MLP neurons of a small language model. Each row is named by its layer, matrix (down: output weights) and neuron, and shows model dimensions 0-159. Each number is 128 + 24 x the weight over its row's rms, rounded and kept within 0 to 255. Numbers have three digits each. A neuron's up and down rows have the sign that makes its largest values positive.
A block is one neuron, or neurons of one layer that tend to fire together. After each block is what it responds to, as a language model described it from the Wikipedia text at the highest values.

L8.down4:171122106119190148133149141124092135143097102101145147134097173143108110102143144145134106125143158113089123145075156078092141129151132131145143138100141140137163137098163097153123105143152096071138119139126109141126141102133151122110095146151111140120138108159121120115150140092117160126094123123119105141109164159110121110116088155116170124127102126080085088111120133101167140094125155131091153121112126111151140124117140094130157156156119136141157134140160142116128124084107120
L8.down177:096130095113113134153111128133097116127117103143132146092111137104150159160136173132175128148136162156133143110116119143112142142113133163185115143119080100157129147162131114149092143131153099139146126134137115151115147113088078104123133140117111095120165126143110120150141136152124153148130153150147084108131128124150136085085168111121152124142140102116193116120161133119141108149119148133149125105159096078081134145113139114128124135149080127149118126111159132145146119175104151
L8.down349:081099095097115105145145102096015107116139085123145158120166123139139108137117117156140151139116168137112123147101156116127145140148161118130151109132163137108129111136129183116106117115124129147127106155156135140131139096135120167124125132186122126106105137159127108159146121126105152162168077102123122123160155165136106128123127161121136132146145136142132156138100095158143127092127097127135133118098122149099125140082108129107161122097069119142117097159136123163105115104130110
L8.down517:153149093136145099086113098098069103123105144097141137149093149107119104166134204135131106137148143118143104119124140115146096131167143156122136130130129127131141095127108123168129118101169144151126125127086100084152128132173136110126147136150113146107124158130177132167131157112129149198133076111142159177181112095127182120115130153105135110216142139121135145118131163126141135109139115137142116112158165141124147120122141084135112110151153096134130092097156081099112129144088156
L8.down602:126113081159137114167095147174119165085120077108114126154162112179096136106099151142166125147128155112102131137162098155108122149098116186130128173124146123131118151136122141177128135168126123136135141133157115145120094137143152110159132098133140130131148120126147132110155124154149139149085140134076118172121154084105143134102112116150138145153161092150133168116130151112064127125127110126161114148133130145159176160151113150093098140149118140144131115133142136168118120134111129
L8.down612:125093129102109122117164141138101150114105126175100126142104148118119120151094098126128123138091144159091142135116134131110166108158112148156112116106137150121156121109109126091139100131113139101149125132140084110116124094150118140106130135170113091126092116180098124163115138145135136134178125132163188104138160127134146149094127123144125100148130092145140115103114118109104132109095137152147114095143136145111137124133139121162094104147094112085127165158114126193116134107116124
L8.down614:148120195155163148140119105134098132084131121110122113112147079117125168145116101159166128141140061069189111122114071162169107091099126139090109134126135143151144133144113147121159102138099127105105090108107168170107166119156112116149120101165116157159091133138144125109164114153108114124097112115095122080124118151128127131115168120172139139116127106135151142081129104148132132109123090112111146115135124174125111127160123124153106123124085141092083104158145134158164153101105093
L8.down809:093100114122129122119129094143149162084150082116132141121105170115159101156158137122142147095120140100153105146086140156132160107076182156128131138128150114151126091148147153164116091116162121138126130106107149129082075083134135124155104114131126100121106119137076110110175103076124107126156121124143077095109118164141124136154116143126129130115112127104131104181126149126114115099119144121165148140130125116149158110102127125121101126139108127155110101089138151146147106053139109
Fires on the first piece of a surname, or on a middle initial, right after a first name, such as Wat in Thomas E. Watson, C in Tom C. Clark, Mc-Man.

L4.down304:129128109134111139143154148195128085092151132160109113151101137115134147146094152150137111099085130149156139119093117109123154135142116159182096147145120096126144138173146100146134152126125140163135194103109166134088155115120140094147115114096164104106130121165141134132137156128146130157134132129121149157087141145112116152116118147118119130144110105132161086116153114111093151100111115101138115156115129123088107148131123124152118104120163092058153153127165151133159128113159108
Periods after a middle initial in personal names (John C. Hart, George H. V. Bulyea), plus mid-word fragments such as de(ference), pat(riotic), dol·ph·ins, and French "de".

L4.down303:107087087126141145117152178166163183131112080161151160125143149135144122117127175146133150169127124118133100153094123113154132103154089127093100101139124108151128132122154169096096131116139124138169153133137142114102132157141147113136087126129126133134118156137150150097147156160119154157110156112139139108124125111109132114146138126183127126145128175130125156141144112085168143154173119126113120141103124112152145145106148156144170147139137138123105137103083134131119103114137157
Suffix pieces that complete nouns for a person's occupation or role, such as guitar-ist, crick-eter, cur-ator, wing-man, plus whole role words like Actress and singer.

L8.down210:132136159111126123080101110165128141101162110130133120182108116159097070123140133108140123180126114092116173164111160103104155149110120159140100132110154143139099142133172105114126134140081177134140120079140151088100158109123159152134147142135129103141125117112139145156148105120114128148107099132137134115103175091192148119109163099139127137138145155146124132130137084139102153140141127112146162167129116137144162121157086120133139136131134128140141180122154152123101139111115133
L8.down447:130138145140156132155110132129127118147161110137121131108096153140124092114112070114132117138124153139130138094170109169121146135129136135153131103115108164101128117108111146112124122134135176120164150127109084089102150077161113143100126122136115118147119145141128126113107161143123169108131116120112150128117144152114102178148170096120151134151095172140117117139132082122137125150143106173106124122184137163091142121136128064157146103182136178169180136135147140150132109118122114
L8.down489:107116140111132105093062137171131140109162137142128147158118169137150103114101138103083136168135155110109123127149131118098118198157170119102089126171175122118119142124127123133160143159146138133151114094105165111062127108135148148128128120150144140151117117109107181163170116115124136138106110126102132108090097104141146123126177124175134116147147121146109128098128101119176112089154090122121102158126109124134109098096129135184113121136143131137165150090126108165109138111124085
L8.down563:097089140182092132152145086162191114095116155127102112096146142122149107095137115159124155152139130123137144119148099114156134157145123123136102132105072104141145094148125196135114133128133165102153098165133138083132148202120095106141155124121131163132104158099121103141123129132129151113110146123148150133151146147114155142134138123117121142135112145100106104165121150070116110107124129129113098143143130135131157137166085132098112138169096165108136143167146153133170135161112094
L8.down605:137147125140133090091107157126146128126104104127163127126090159124130113114137167167122128151135144152156146124147138087161103202150131134083117113142109123141129143108131135107119154148135065146088129110126128140100137133151106110129128145148122136098123127101147140112107124121171123117120120138146113122142098129092124148152091135194114204103135131137154154125135127140124107136127072100162138139132136128102121107151161131106160096164139135164142120162135136113102155111156147
L8.down713:129151121152153110139095129102148122138138153140148087112154163147111116122178158119137148089157146156155151160135123089128107183123146101097158140114180120160125110104153128108137134130121123122151083128142047093091114126147147129109113116151098140099127136173146140145135111164167114163134125135152126096136136080175118126129108122133153175125137096100131110095099107110183137102137128165094168159173112122127125127135116137102099145143118123102136108114099134141123167112099148
L8.down735:111191123122136115160118130136153120122143105123126099101144123098135137116163155127140107166171106133123093153164091122178128112149089122121163111130138126129181155173130144097120137156081189143176114123111138073098093092148149120111095144127135153136122157154089113124091144136140107091080109157126116091137147115089143124109110132131105180170103133088159142167147080162125128109122099089140145147129110118134105156121180135130172111115107125141158129159113125126113136162102138
L8.down781:136147167113110123125080134081157134143107105120119120143130123169170086119133162110115116147168117100164124129114117142118096132189189120144107117076113097108166131113143169091154118120139155114132149159172121087157135130105156114105125138138097139165113092128117164134148116141135120113117130079131103128094125112093164100161131095157148133134149134160131108153165096101104121082149141152123157082150162110117104138114126116122133095123120162107132158144100147164115152134145131
Word-final suffix pieces completing plural nouns for groups of people or animals, such as sibl-ings, danc-ers, teamm-ates, l-ions, often in headings.

L6.down26:096096130112105106120125139103233159118092130129143159142140113150115094085142116118150123191115108129121119143121160121151090152124163125133144134111154072095166142161102122163152179142141147098161132132140103155080113150122136127118136097145149143134107110113122166118135141153128141127116159161148146156146120128119110133153113118132147118111144135130158151140074106121101129109150143152164118108145128132129150147141120134137157105083117132115107143139089128110096142107083132
L6.down116:107137114094102154143164133165189108107175157131079123181096138114108151094139167109150140125102129158131124113123117154138091107159156122132134157166130102126089120132103138111169152120105136124088157098110105106131133135157122121093136132131096143113115142154154176146097128104140120107062143092126134131137118146133162107173115119152126156133102129131160134112144099131127152104142117119110151115092093091122120141118139117185185108097129115100127118114120122131129151121152102
L6.down257:145143106167100119102154137159164143077123100150110184143112151173093144123165092104100135138107135101158144128138116118149086106110111106104125081089121149132127149096055132117117123105132138107117149070146106116127108141122122119160133138138100136149113131130136120137119147131116098120097098149162099082132145068118150173135108095164118147131122137126144155089094074122162123117119107140120103117139075104138181101092109105187144103112100158148146131114104156161131113170141115
L6.down262:131175123189125114108117168130179106142148136130131112132094138149131162106116111092090141108130122149173146136142139093093090126199167113134124140136141114148106135093109107139152116110092137125140122139091148118169127139110141114117148125160104126141124162147145078154122173121127143130127135133093089113143105109090158133154171111136151146087129075125139118127171142132127124129117099085107140121111087122134098146108125162125156126117120161130131106127144156152094152132118111
L6.down353:107124120144120156114146138135167150124138121075103171149114122130129112065139111156105167147104114085116157124148098095108103169180145144115158150132158118140135100146145138094098141123110068127155147090118143133137132122117120134109132150144139074122113171145178129094153142129124154137137126138141144123106109140133139180111135115131110151103101112098124136134133095089103145142107129127102116125154101105151154160154129125100128095117155111149100088117097136133112097150135136
L6.down518:115132159131070170117109138184088082125089121157148117136158090096096111104138123194094109119127139139108092164104106147123154143156111148132104165139170090105109135159151148112109145137150125138135163091111107114092120149191123074135145142117134079115094127133147116099149172148139179186110128113145108112109134170141100112110082082120071170096118127133123123168136119109145120132135148142128128171149124146127076121162105115141134156111123180162132100148148064158087125106100123
L6.down690:076105103103137141094127147139154120124126146147131135135112119167088113130152136109134156149147173115110142146123097092137134123160086114125139128100111105147130101142102112114134116092105131110153124122118126121128130088138157081120068122151152134135114187134124156089150114112117150135137115104142120089120101145129184124103161104129159117155119126139100154134142074138124092141106126133124124135116107160121186126091104139132121098138134143147170146123135130092122098098155122
L6.down754:100144127158131111110160166141150172113149081115116162130144108123135130092210169131138108101106172120122111077144118088127140131152138129114120105103116127075141153143133140114147131142113097115151138105108089163125136114150090143137158136174143095148142116114137137098112162096122133112098109119132140157125110128120153069104124112070137161108138095096125152109106103106133149135136125143095162140104119118078126129125106170152160072154126151115115121163078143127109087124125127
Final word-piece completing a person or role noun such as an occupation or title, e.g. conduct-or, bass-ist, crick-eter, industrial-ist, subscrib-ers, in biographies and credits.